From a checkpoint of a small transformer trained on Wikipedia: 34.3M parameters.
MLP neurons of a small language model. Each row is named by its layer, matrix (up: input weights) and neuron, and shows model dimensions 288-383. Each number is 128 + 24 x the weight over its row's rms, rounded and kept within 0 to 255. Numbers have three digits each.
A block is one neuron, or neurons of one layer that tend to fire together. After each block is what it responds to, as a language model described it from the Wikipedia text at the highest values.

L2.up929:162136143134146144120138142098134113141142140135098156158181142112094131138106161108148119137154134138132148151144146173161099160123129114112125110124095136159081114175108109135121128133115130142161080139107124109140106118142120153181146095124139124131154136118122163132089104152155159093
L2.up1038:147110112140116118134100152134139126178086185140158163133160151105134123118082092130116126120095095123132155149132150144086083184119099118127120109188121156149123108141124133099130162130143093160132085124127143127139144121142108148163148114120120124158163097148115142128128106157122128135
L2.up1082:119133141099148116103047150167136075132125132178122153117151128082114116109117132142111148117126119135136142154106123141137112170185099147101098143131121108128113124170110129064121118117135127083128147134116152133145161112111141139088129081170105124108147177122081101151146099165143122097
L2.up1720:121126159163095117150133149121150097115103158136133126147081092110104168123115148145113145136100135117161139113148099133148090136103108121120152106099150143126082100125158101117145099127099116131139123136148127126117141092145106112140146146119158158115125174128093148126150113095173172043
Responds to: Foreign-language name pieces

L5.up54:100143109121140100124150146109126141113133127149105138141106122069192143152166111172094106091144125127163097117175139154135096105116162148093071075167124155155120138137150120116151121152122117122133136148123158122118055173115146126134131137099162149149119127125111140094054093118144128124
L5.up828:143145134115146158146091170129113146113119057159158092119098160118142112153109057099089164133109162167173094156117078140148136131149133155097122146125116149154134131150138117146121121148135153117111124110114124126173102118090154118176150108122175145133127157116144120113079115053157114123
L5.up1164:131115113153103143148147102120112156127158087108107100166136148118136103150160079100139165177113165137123150147154095134101119132130115160122152131120178130089090151135124156103168119132107071101148145162128117094136103132080124092117155097153148137148106118139130141119105110102095128149
L5.up1292:122139166188095161124147087106136143154182152187102119097145134177154082160116146143120090110129098131059134101156136118131155176132115107165150185119154150091108131142107124079129121166111124154181129158140200127110133144110088117072130113114157089126049144130125163133137148160111133136
L5.up1521:126135140137142130122139185177083144120138126110151153129103171099125111174126133110102164111095118124104069121143120155132109139088105100081138147092138121097164122128117173137137084121154148119127124110153150147158139129145152107093142156122154118119090107143077125104181111100128090133
L5.up1743:107164140160084147160128114168086136088133136118120140123073143116122098116135129151102124107139134108088092149148112145120154160105137144124115130079126123091123073095143125151140131150107118153130117131096096101125110229105133115083128102127137069118133165132110115067118123118150140144
L5.up1975:117150134102134149151136131112122146127214088133092082088095143114106132170111112152119138112098137179139141109162136116100132144115145154122095148124133126143108166165122107144090119127129123122120144101113148105144095167128120131157178148142130124124118118118124131120122071119108126135
L5.up2149:128151137194114133117069123136142140136152083101111116132155156106119105155108124114099157119133148133099095094126116080127141082093115162126113132125114149110109095127115093107178127143143116157117161142108114107093125125115119148145103104114111114164139144095122107093097118148098143123
Responds to: Wiki heading ends, pinyin syllables

L2.up97:109133116132086127087143115087162102147136115113098078182118153070121080146093139143140143130136110141140093095145162157133148153105164118148074122105137110125132148133115114148120120141127132062149118146128145140072138130154061102107082128093142138091119116130097134130178113136134139116
L2.up705:129119106136135150152135123151166075115118112188119086155133175090123125101126149125110173113157135120111093121119134120159074097126125109129135082138135081130120161145169115117161123173120159163136091114117161082112169163122135127131175112180123169103106166134128108116179132107123169160
L2.up825:085159144119129129139134150137163120144153109119109130139131120079124079128079109144114080117106082142142108120171167146123110113110150101124137116120134142148106146147163107139107157175147108160101106157093110103112113184107112094113134107128186138116117080168103137107158125085150159127
L2.up1752:081114137100095095158100139126108102153140123140141136154125136127126102139099130119148110092148169125139124131144143154073153155115133082157151129123168104123140093135133093174102114140135124127132114115107151112099163135135117131115107151078142088116104123135105136131131100096143166131
Responds to: Infinitive "to" marker

L2.up590:123154181136136130104107179114169143105143097165128156120127115147141096116160129129118098135091137124132102110126136127165149136119112087135138117144145121134148101151130123139118159141140151111117066113104142089159144120123155107124113125102117118103116109146094167122140104152130118132
L2.up739:134155103136119169115109090135106117107129090117144139124131112097149085108105119162114046098113103113142095120146125097133134144109131115124092171136133107113150069184109092183169161130113147070139124120157178141109087152101136142141140083128099115105094138124144125136143123144121179101
L2.up1521:106163110095109131146123153168144136133152117081145139115116126131177124105130150127106152124127132100117139144096141101099127167155139126120151083072098128116131140101131106129124156174160168090141083113131127126100106101146139153183097155131154147115161102059153119158140117131093109137
L2.up1623:119111094133134134156135156140141162137144086143157144129108131142111128115139145123114146121114154150115097083125097119110156093078134138109138188135155124115114089082151138164175108123098149110165156102115130127136158145130156136122137153150121135151090114118114184145111093121142123139
Responds to: Digits in first table cell

L2.up389:133139086119125126145114149158087105174122112153122164098146109131122120127138117097123085155085113106110159098111142152157174125164121132167103144126141126091140136110155133135128101122156156110149165110120136131120117099094135179157166117112123111137131081134156110126149128174146100063
L2.up890:129146139118152131155137076098122136118135146106102145096135094105143149166118170100184148158090134101111132135103171148112156103127166115199142121089145083084134106124175125102153126100125106129140133114108158082140067167126136132138149120148114149108151113146139133107136129156130111089
L2.up1350:122141136155142180133141138119128153167148150105104142119114096123126100140157139108156159150105163148122118113135126166148132124176132130099089122131093157109113158119122172151150138122116114106158145134106126109118112157106141126128118119121133128115156111138141131152130094136149095115
L2.up2083:089145124129137135124123105120131118136113127120132093136101119151130146143092125101146130155139129104138136117124144094129144138105130139123141133128135138128094106124162124129146152156134187162138122126100132116111127147097120126115165128103121162112111083118104148140119117127126129156
Responds to: Relational prepositions after nouns

L2.up48:135094133103156122137109079142117164116114094095151105134153117164154118110127133132098100137085119112128138142136181137086100154155140121100117108130125113141147120116167101125120130140130134155107137143122113112102136142153189116127129131159166106134102133160137157151089114160132162099
L2.up1566:145137137088120097174107175107088180109110087099128106098113140110148140160119175149156108127122134124149118123127126132105133153131122137141129122152100147090156117127136091124129132156149105115166135122140130161133138117119102158085127113135126122110124135125166130116134121169137124138
L2.up1800:134104174136099155137125130167140176075115142167123097167179110115197089132129158141104157136123142121106168107133159092100179152182131122125130105162147152137127133120116080119129138089105134130151148094159155138131146138160134132139152113133137150118120128106099103144141081124134170121
L2.up2147:119115114156088107110116136137130064141135133135104170158130095111211106116144112147117087144109131141144177121121076150112123130149138143131072114106099150118122110124170141180128106129148126113136126100180132137118122122139128123098092135113112116134139153111096151166159112155176128161
Responds to: Wiki heading closers

L2.up511:156104145138125165101149128139127092086123109149129114132093126150133138116107122130105192132112140107084135096139147100131148141156103141088150104149067136152093134118104117122141156137127154093142162094134167161123126123082139158121121132146097131122085132131088088120132134125138115146
L2.up1707:135136139137142200136128157147122138131107138128124082134162123130135146148111139160121175155133134098129151126095103141096112177189133114168143128084100121153139115098108144150101167109144138122116140158142134124121111156082079150112092148099118141101091123132110115109115170108113081165
L2.up2002:137115163118132154096134166133113146115117140113157134091153164101113118121138125102126117100138114088087168117169110107117154150156129174150160116162100108107121106076169109139115142128115126114122155128125130120140095159117099151150122112106123129148107127164101142152155131091145117115
L2.up2184:107113103163125117146084124125110133136094124116109151138150105177144131160140124113127118093095133118119140132101080169151152153110161115149108155172150154111134134124143144153143127081123131118135154096095089122111127089150084117146140152122083148135089149088131112152142164144099107157
Responds to: Locative/temporal "in" phrases

L5.up185:195169109181142137152106117127151131119150159112144111128149174123114116152157121113135139128147148094129127127133121118159094135126131135183150130118144152127133120119108118111120148131068138112142134143174171101169171117141142117149130128084164117177128085148093121130133131116172133121
L5.up520:169143156116151106162116090132158091085135116151112174128161099119115057129120112152189143106144115130113144100172165130138122121144124139126170119140127152169113113111127130134122150091127085177143087140138147114130081158116116103115101189143145150128159128136115166119117146110116132115
L5.up1025:164099166104127110172140111144156096086125142130093133147134143119141140137150116116152109155113147130101140139168124114136122168073167101118068125106130177151083141148143144138131157168148113122128100149167136104165095133126105103121101115128135106191124160143141110141128112135132148106
L5.up1326:161112154140126136173092107139180141134132134125129092118155144129106115139144114157136129148134147089134107114130057084132140133076146152149129137146117115112100137113123142135151128154095165150100106105134146118139105108104110065124113135162105099158154142102109108200127109110174118136
L5.up1444:143138185144129124119110094104150141151146114104144130117133156111139114113152111129176156134141140089107153117142099066158157102101136118159116107152138094121101122093127139090133103160122160123141122117130189177109126119128100104091136138149134093189181127160144128140129155117182153127
L5.up1492:096161103115147126149137160123173133153120117085139145097152151128133115132087103130162107127067177120089129123116150135133116110131166130159128088151134151152111137131146155123133166132171125183110107152126139089147105118139117086162117145137145161100133132106128114119170149157186125129
L5.up1894:131123160147134120176116145130147119140135123106149118102131090156145114132077093126134064094124147121090143168181086132134115114114106127112122123181105135162170119146122153111150083099145101151145123151136114120149127135116155097143135128148115089120122138098155142139144126109121129117
L5.up1969:096157165110079118172095113145119145099146116140112142115094145119130138135119077139126134153155147132140129101127096148122093138148183149145130163120096125146158126139174125117121169109147123134117114169144109110140077149117111077175127148189190154120156160098153149141115135148098140092
Responds to: Predicate verb after subject

L2.up213:121128107080099148129135132107152131153185068130126099182154107160126096116064138158150149166131158143122121158130128162094123170111122176139123146110146147120106133127147145105109139101130140085155159124124129118097176110137110134160116147144134140105130083131117124117102099173115127086
L2.up224:116101120167097121150171138160149132139148120111137156109116143117108072180116146107115143121128174148097088179155106142116166163137142155104111127156120100154156156096103171095115057123126152145134155136200161120095153131174090130146095101134169144133125087141172143072170157158162121130
L2.up699:127114098108098094156125113175156108126151127148172146123165092173088134167119152122142127131131168097129110144178119161128139119087129141152099127113099115177148127123116146125135125119142123144124157128119108069168121126114158120155138148088081131137091139148145138135141130136150112155
L2.up2105:128138133131139112147108132110113117114157153124158173136159148106129107197125107152116124150125121122136118136135119125147128140146118122125117101099112142144154165090126156129116103096128108129143103094110163142106146143161175092161100131154142108125142115150143153118126165092134134154
Responds to: Main verb after auxiliaries

L3.up323:130132143128144105128109096158158108112161157144137098108140148068097135086133102081091113098136151132134163112136131163072150167108117096126120137105129159128128120159115144111125155108144076115110130125152129127113138086139139099105054143100174147110180107114116157115140105153114123106
L3.up351:113124144151105088096096125161132112179132123107164119121131113078097126132087143131130135115107115083162157153134108120102101138090125115108122137118104100117143109168099127125111095089103105109134135104150087116111119145168143148113145107123146097156132122152159142127124193146120147119
Responds to: Mid-name word pieces

L5.up146:163107144126110138115141127129115138140106136107103145130114151088132154133107088104150145130143138097154139172095123164149139167126196116134102123081089157120102134142133107095150135134196105176107189112137131117120123139099098109145118150084104117116098160135101128180149118148178111123
L5.up741:126113149087120095138135161166075106132128119162104102130121112094130130151100096158154145134146147165091129115146155136123104142118142141128109099147119163139096104163150158101145145125117156139140168139145155111131123115109121110174147127152130124113175111126151163086139097146100094143
L5.up1241:126169125070122109122091134117080128125119138112139163107125137167146131164161137085147141162128125125116143125131155114114178145141124141141132178085123142124119121079187144112100106135151141148136111131134115160140088153120120149137125123127154116131141101128090137135148146143157117132
L5.up1650:104154139149134095149119163221118105114157126152184132135106101158109088145151128176089109100137088103128100140127127172146122171130111144135108143122103131124132117104133096080155103118106157150120139144133125154188131154129133154142121140105122101131122087103123162117151168124121072102
L5.up1792:123121140159141103116068120171096119138117116126127176154124116119111148161160124149076113124134133123136150124181137112138147146176114139170109104106123105147101143114105108166111131150165108128105105121140095068143115154082079154103118134109100135139140131132075170109103129121124116104
L5.up2021:148121124157133127066091123150166117164111153097153117149106113098116165122146081123085148150125133134118167122116131124076142146119103146145122127103111164139130141148156147117126124113105164123107131103126100110147172100085114149171184111121160115128119096164112124105094149149104143126
L5.up2241:132118135093133133140121117117101125187149129157119117123141160132145138128176148112132139133119152142156185120133147153111125134101127109127136114110135142132151113101151142134110120073112108143144187129100138125128145172117161107132087134116122129121138108126127136129131096159098093073
L5.up2296:120156104138170132081080126114139112124158141131134143155107138136167114131115136147132086071081138102085160087126089138093109118143147081137103141116111080141084150157085097113187108112107082111113100124123102148120114116073135130110124094081140137178081133146118105097089166099118112121
Responds to: Locating prepositions after nouns

L5.up216:166103118122139114101123109076115112115130098138150158153134140125125141142145097126110099096121173157109168085138096167120103158155094138121102093087117147141099140143101138137097116158143135130152107113167111096145122139113120136123118078111118121119109156054088126173134111153112067152
L5.up404:111143092111139119130134138167115137130120114126146131143110122122134119129155073106113144102127145154138122117122133121111135128163108138118142125112134137160121172145103094138126118127102131079158112115172166135123139131133111136131154131113119117108145080160135104137101139119163127137
L5.up1524:111128133134179097123148108152154118178144129090169124123114121153143101099116137108149133167115149139121136087127093122116101137183143143095150107102113102132128154117136098133118100098098085132134154142126128105142113159116118105090149113103100129094133145172101140145097124089075100107
L5.up1528:160126123158111106150140115117123090131140083148127105162135144136148113083134130078099163108148151133156140154119115090124098109175137095136120197125081130141100109166084152128138140156126124158172129130179121177167165119140129147140111178141134130106148142081083106152130136108111097136
L5.up1570:103145144083139138115135119162133118147092176141161138150114132097146126165118127138152126113148142133160145120152143155117144104115134167121109125119184075160151103077119129148153114157113118095111085150106114134133160149132135132111102163124138150086123162102128132115133142177115143156
L5.up1713:162154129101109129133146097121124172134102111189165109132103094136090094113126125137118131169124136135157082142114126125103134124135110121108132104141152138124185117124143128126110128121134135119117143145123087104128137108125115129113118157107144168110111135128123112153134121151109115096
L5.up2009:134098128087110135092132086119164111110105127144119142126151122149106117111144132157137165131136147134103079157094154151096124141116105106136151113095157099129151151101147126097099122087168118158107106131128089142140142170162154132134123107093172109119079138133107137124123184194163157076
L5.up2172:146120166102145107126124122141126103133134140135115116132144159079147133121135102148112166105114118138137128094077122144136156130117146122132092145133114114097121104125127085181147108150121093123131132158118094107138096151097099135143170141134143158114099133154090139180153115134120152152
Responds to: U.S. military service

L3.up904:152135110127104151134123123122145136136147129128122081153128186095095141145125094094072101106156135128176138085164164102082121153138140136112147159105130137133133097121149122120132128143104122169138147126113114126084124104142119122100103072180102090129138113123107133119097134127137132098
L3.up1846:100094133097143131131133149108142133144106155153106105145132169125132145144086149106116154114095159153134137155159136195131172175140116084157137093101138118134138172120107126131166106123167132150147129159113104131133106152145131158113104114124155147134086143144144129095121148115159131138
Responds to: Digits in number ranges

L3.up427:130116125108094132141135143120150113124135102132166160132167119138083118141108132164126126139128182086140128117132136098122091119099116114133138144187082121100093141088115120146109122149163105127112162125121085077138134120097174094134116143070102138130101083142145101146192128151145128140
L3.up759:150153129118099112159143131135137107141141094125142159122184124138095148150104127122138108122141158083124121123177116107131092081070118148124094135144129150133122127112102166131109132125096164148130124138110114075136112109123177110111108132099154080132117073106132115112187127162158150134
Responds to: Main verb after subject

L3.up623:157131133129102094068131112152134125127147131135099092183115115121129130128149077124160089124099153145087143138126150129115134156160080139107115065118130077151123149119115140143071141098129113129136118136121127111130140126115133128166143121144127133083167167136083138157107178073173120146
L3.up1520:137085113096145109107130132122124133124151149097136146156116131086135084158119086111137154134134142147147118115093160167080110157172125143116118087104122095141093166126128143147117126116129132099125080117116142112110094136126132064151128090122160158128164137139111157136168151138108157138
Responds to: Military conflict narrative

L5.up151:136103148139133122125113142159106148162066148124105157132137105070113156124153120141102160131118135110153148138130114182095146161116151089112105160110100142093120145140131128133131109165105139114127077162104108134094130140088114149124112160103130126102152123097099140121133178154169134108
L5.up422:139117112116116094179162132152107110163113152145113100110131097091107156100115124129104140130135149134151171146110147172076185145116140148132127142123132114140167101098152135137138139165077154087165135163106117137139175163157094128099129100121142135165171200109111144091125147121084170129
L5.up702:123144151165142112126128152161110158130108138131104163134114111087150155121133150138081110120118122127183150139117100119111130122104142120119101106121137181166062069132115141109136108129106109146121112140087149155151119114126148138127134122101140165137130154139108132121113118082151166082
L5.up817:129144099146137148159134091121138118106140147119159114105099107116165107099097125162099135117075142131126156155092167173106162145127135125147101129170166187178053146124127177174101155137123172096136105164109103111167149104141091129148116106099152140140105132155115085110132137141119163140
L5.up829:139131119120155075127135104128146131115155131148108127148131129140122107090120098128105118156124114090107123164130131133114139107160149125124125120106135129141144144134118122110120112165127087128153070164111117111083135081138092155112100118103139163138134140114143163077119137152118159075
L5.up1644:159133171092125168166120100136100121127109162119107105144165119108110149114128112112110142156094123133177093081141142204109097096123141129119084105116133119163151091135171111121154142181136128142156120135107129117110099152144150144117099101099130100122116137116119116105116158141174129134
L5.up1791:141153104127123150164133110157140145138119146131096107082100122093095122082085104131173151092123172109132106123136117124121114124125121112162065098167151186141096164145099159097115132097165089147123093151149145130118140162104125141155146122148143138131129113145139146076129131140141123124
L5.up2237:105129142128141072130119097119124142070111145192136158143142114087134129121098113151161114146162111138147109135175129153121152119121131193144165113097156195112124120122157130084095123138134085085170119156116114154123138121144146155102083131116125160148165147093118101118152123107130134132
Responds to: Foreign proper-name fragments

L5.up61:115131119110131168168153143135136127131122139152127121156172113101128140137122064130129100140145097080140090132137128104120099164129115147147161134091129161123140149103136144106113130062111125138160082129126131138114070113144128122115091108152123127151109141113146122128145124117127103129
L5.up120:048127134099127172128106168167137146120138084136151151132169098114136111177162105146148126113117128097167117120155125125143119085129148143163153106134107155122099127084108147128115139098081127168166123114101097100097101144131101099113123147143147104137130139146129107109150136155103140070
L5.up384:134094138122112122132163157187076109158136084109119124133116145142149108125147142100138163185121150125164127109138115138116145117147143117197117115125178143111105115136119119072126107116146095156130144108121120150122102119124096104101119168107122114140113161115116105132103090128146147133
L5.up823:144135107090126134170122147134121145160115153144100147119081119161122121167125148135135141110065129127118101139165089116169146134174117134156113104131123095124120140132148124104120165116126142161156174117144089100148140150107121111132119123176164122093152143099105122099141132094116160106
L5.up953:155137119138127118126143082129115155139115100101107194120069081114154113124130120096151137125099164120118119092144131147146160128173154105126156149150144150109142098148113116080116126126118134094147122108069125090139123131111137115151146163141136141147147132121137107131152148130111112129
L5.up1586:120164131152117123143140124142105145181145148121134118095134158134183157144163120108182151137083182094101140111154116132155161095104110144125144085142131097154110123121113106099126168114126137128147138100085128117145125177126124102127138086086164133126137128109115129135165156124128096094
L5.up1837:125099125087100115140099129097111139142142148077088131125153087147151159159112120097172123146049141140147123139137140138160143132141112133170138125133158168139122125108136154118147114116159158154109108100075138110157111066109100108114150154125147115130127118148165100143152127129131140120
L5.up2299:153139134171094161104116146146143180108128139129136148151139124140124113103137106120152166136128118116148102132157154138149089106125132100134112086160131064137130126069119148111140148089174095147158124129127161103100144107138082098127182080139104125132167145150151136162212134142125114097
Responds to: Before a proper name

L3.up895:121136130129143140112111113112171186131137130119152150117148140085136074129130106171135141105129115110126126161116157114138108136159136095173152094173145156141143130112085112121101119165096127109125170146107116137134130104148088132087155113146157121124129126122124121162171118067138144122
L3.up2299:144162130123129096119099111116155179142122130123166134076093091116141174119151124092114099115122147133115127109085116156133152145160125117171147126162127103130165146128125146108114114149142090147158150138138143113144116126120102131112153143149177103158096156141103162119110111140154121106
Responds to: Word-final pieces in compounds

L5.up583:135099122141160080143107154152156130137064097142151109141114176140151129105159148155147145143132108112109129147144117110146098121102145123168096122159131128149103104098135122117112128133133117100108159108128082083142125149128118127090140164095150105114136158135121116125108115115150110115
L5.up826:075144118135131096108144144147139128127129118124104137146113179094155113134115099114161135131150087135142100125134147107143124093118150131158131120125135128098112124139126099162106105138092158146116130126117109104082145144117093102070114131098158134108150159088118086147154123150158100136
L5.up1448:081131072087102097124150133140149120091082110142148162146152133094169111131133075104113086107135111184093153129121116174134092133140189117137087120110138157129111112100167128156116137147079114126183119130099114087103119145104112118113111122146113175130137137111110116142126135162131137116
L5.up1478:150139174145137144114131100102139094104148110106131145134129108144135130119151138127135122112155137140145126116127097133096132125140117125128140120165090100138098093135158125133123134115166079146125156171110133125100117155113098128108138113074132122102152142090133186143132188120154139111
L5.up1532:117106137141119138107129126138137111094151102140149145146102100162149166119117147135078134121131089140092132129099145081102117087122156117110111114138105129138129122093173142131133112141068128144153120123134108137095109161125139108095139159136145149095190146136108110149131101101104151168
L5.up1843:106134145132179081143123120149121171099105128135135136126154129099158139113149122175131100098118144128068170121103136108099144100103150093128149132168130115107141160114123144101157143100129147160098117100098107129145095137105178131137146129108121111130130134139134138126167103124122103146
L5.up1992:120145124178110130088167143111198115123071112126184153091094171158138129088125145144136137119122101110136100122099120142142083128124142157174143129129106138117151139124145176118159113114129125133125127110174152089117126103115114161124146132109111101116112138141112143121103150128149087109
L5.up2072:118133062104139103123152140117100146075109101157115177113106120099150164117136088125143100121106130172143137122150120117106134125098140135164163119156130126137150163122178161143105127116138113164116139076088110141084124141126108131113130105119117131134120114119124191115151104164135145146
Responds to: Verb-expecting function words

L2.up31:094108161148123128139158136138110139089114118135159142122118138124193135123118092069066148101150189142109113127132151120147096135167140132107101122135133141116115160131157163152127102127121161142159140126139133154147143164119094125162134096141114137118145130129157111166138107145136116144
L2.up254:121147070104112154123116107164133179112134122102141142138083110145139136106136113140107139136103131116074112158104109113150141100149143127096128099130100144115134109131142091131085119101133145098129166123156093171087109161157105082100114107142124137143118142112115108151119113139109152133
L2.up1072:123148154130080122119136143121173074116145123099120114159145124144097097099089133114131106142156119145186113166124153171095144073169145163105150111137106143143139132115107110141116143109113117090102120116118143119114134097103119143152108118132140118104104142127116126163087150102147099120
L2.up1304:072129113145121150111147150118098149120103124096130104095119147136108085107165112142110139099153112156086112144086123140156139125138152132101157122122102107131113155128108129170106106111114171124111137126151101125132103133151094126139115142125158131116146105131121117133167116091125122127
Responds to: Adjective-completing suffixes

L3.up810:148131125070108120130167137108104100130154118089153112133132109162125136126095150135117130101131128145139142166111169110132177100156136107139128128112123088112122132117128130122153075170148137105145082131159135142053151127160133142109167136163133128147108122174127147148108124134094083138
L3.up2116:161138088150141134073124112131130080089134114085145108134128125115123105109100142147081167135099087155108132117136165115123152135130131167103121122092117111113093158164132156129140160123144150091156126101096102070138094150143130102127121121139142163131141116132100118147144139129116149127
Responds to: Section heading closers

L3.up1738:099097151133142136140124162095170146115127125122103114145093109107125089117142132135104129106113103126154127155133127119108089117134109151169155100143107086119148135148085110122148136172164135145121139092136105095091114137150053120139125099148147151128153103147133143166136119120130140120
L3.up2005:160136160099113135110140155104125090130098137167139094124116173099093161113155159111142145126126127182114124138116128152155175121110121124167157144113147140131168166079161130130092086128137139141090143132131136102150130126123151117133137139102124129110111106129146130131116118145133081125
Responds to: Pre-verb infinitive/modal slot

L2.up548:128099108141110189114088109148119136115106132126155106165111132111099132132091069097112109155101173111134124132143101113124165138150131124121137085050141124128100142158117125149132103102137112108163161147099120142190123134076074128117112126122135156138162180157148101121172113156051107154
L2.up1186:170113138141145123097086151085145135119123077118134108124154137141116142112130118138110162145127143154123140109161135153139146118119117108159144131106107135143119175134107123117135111109167149134144162136151139125101114120096092110113103127125125131144130147117077162137123159131108139187
L2.up1513:143164106124136125133110111134117153146114151126115134150097138120151168132152126091164114132150117137141113094123156114169130144172115126110131142134134136192101143126179122090095140084176132089161129140084122078163126130099108124158103092113140117108144121130115111128103114125126126144
L2.up2190:148126136135160125159103113144118112098138156111107131125145110145135133153070087118138158083116114146151175119140119127106150119130106132127140092092114107121153120147093132150131140111129143108151154152140114111149139120117129135119098106115112119115150080134124120138137127124105139138
Responds to: Formal titles and fixed phrases

L5.up36:108106133151152090075157158121148132155145135139154129127175152133148101092148139122123163121115134159169160159130155122112141129190165112126153116110150141131119099130153141159149146155154082116114130077102119128146111107160106128138153108165131118156122149131113124122152122124093123128
L5.up194:118158118189139136146171190109130165148109086116142149113088118110101137125101130137162133075129131177134142111095158152142163102115123123166161109169151122135144144176125133096148152097108130165173093124156156105116171096098121121109166134131122097095136169115107108154095127148161127093
L5.up411:125136108116146154134097124114146096095076127171097116147141141118158104119145145076135147113109083119107150105139154142079122148154166109150109132150143138131126132152154114110153153101114127105138112124126160120137124151140127118113154098152125156120101113128128131176137153143119126151
L5.up677:135175143171144118116124123129130100170139128080117120110160151157146119150140085120098124150148121151138169075121092133128126158155134188140159118114142131121125119107118130119149123106156132143102133124114141112158179106155124138128139108148101102143103144174115139108144114141158114143
L5.up1120:121191128172104134115153141164145085156134128092105157081138084081112148133115113132124138098100069112105144135158120105103173132133125128095165106122185157107108102128158134131126071091174101110139124092133123147104159088121176088132113106148125166138110097069111139164172110117157112100
L5.up1309:120147174162127137093112120078029124164094132134123118129099134122149127085116105094132150136102089157144110137118124105131095146143129136143147128175132143125144142116145112099131139123102128156092153158125099140132113139136169127157175138132176086149129149169106163093088118123110099142
L5.up1853:130218105171142088138133128109133111165167159140143132132109114079139126101108114103120112147171101139125156100142107128095141136137162111212150124088130155099131136128133150135144105107141129125112122095143115154117107106179133120139113117169161080175107105098140155072138101128128148108
L5.up1940:126120177137144109102122098143131134139119116135116130120144138103134142091132153112117141069097092154135144101143155142102095136144119137161161098138172117081127114158154118135139098086183135136141171103127107129135139101151127143091102115160115158118143113097146120137096128117159134154
Responds to: Digits inside numbers

L3.up1379:139158096177144097139116134148146114136151135115120128134164184119143158113124124164101148142129113091140128113136075078110164148153128122138110138088089149171117097117162115130098167091119116116134110098120135121110147127134154099121156124140147131110108170116122130144134158128129121103
L3.up1747:155116122145144092103139098155152144133133113151165146149082149130136135129115134113133161143137145138126118115169138111160168079146130146117102098108079097173132136140140151122132136102110137146128109097111142143091136137131114128148135101119114158133145126113143113117172125171165067104
Responds to: Place-introducing prepositions

L5.up196:110139129108110125118126102122114118136115140129112103124115159131141126132126125149119113111126109141119122153117150099113145105105122065143129127140145108151137158128105131147118066120140126146158142120100141144097120091146109120098114108159127093142117117099135147163098113083126137139
L5.up480:098131137170143160120112125102117134136145140149137138111156151115134122109144121133136108108115109145133164176130149121118125097117098134145142093093146086133119096143089119146168090128165145134107140120125122106097120098095104087067101084171103093119128130134140157121132160127158098146
L5.up513:101149162135136121134144106102132149093109162123114172101123152122115106132139113088138160110095087110121130187086123119130121174116114142138108116125127135163140125108111127175170086146180121134110105083150106135139157119113068125096103101175109123135140085126129138128105130120142081154
L5.up624:156127140167131132105115106100120166101139131161133126127112115155095083125105136154116112128149128120106157157111105109135166135106090081116091124110080134121165110161077149117115077152125164172145106113095197114141153111128131125116141100128072129108103138173147191163125113147145095146
L5.up688:102124114146146116137134101079113132118086147124122154130095128132146097122091128102110144127103116143116122091140115134106118150140164151157115135142098152135122131149116110093140149126135124161139146138147110155122145113135142083141138143187077125075143076139134144129133126156184103096
L5.up884:134098157143135148142124110121106146100149129095113161139127134103134108131123154070106150107159110134106190121101107101102113141125116090104124117105142146146136153118116117145160104108120138142136153120181140127127141153156113146161129187138121146162083093103128158123122118117184104158
L5.up1206:067118125119158103107097142133119143109145156151070150124159107131098125111158111124125104086153123122106136135097119090180105162105088120096106081122133139172109171119113130158151097132180161140129152128145124121112124138104088118102102095143109119152145096125133144115147101158135099121
L5.up1542:129118081136148071108178168112118129134151162155102144169145117136136094142097155091108118075118110124087146097156170151133162152116115102124169087143113123155169145097060154109154134113113128132140162093142187113112137108145155119117123144136096044114142138142129160138149144199152086142
Responds to: Adjective-completing suffixes

L3.up425:125129152144161110124109128098137114123132128142140148122076142134159147111117155127163141130142093103141125113078154108159120145149097148133102136156135142085123126097162129146121143112106151144133133137127140164131143127052109118154112126146128107091095186139172114186178109123099163109
L3.up464:101143132137122154126132133136113126122134129103128123128125109115139108141109100116128130128130164130137110138170133101126118103170109119094159129136110139146101111090114144160120130108159136140137144098131135083120100126130180166175106151156135124099154133133079127155167123149105114113
Responds to: Prepositions before place/time details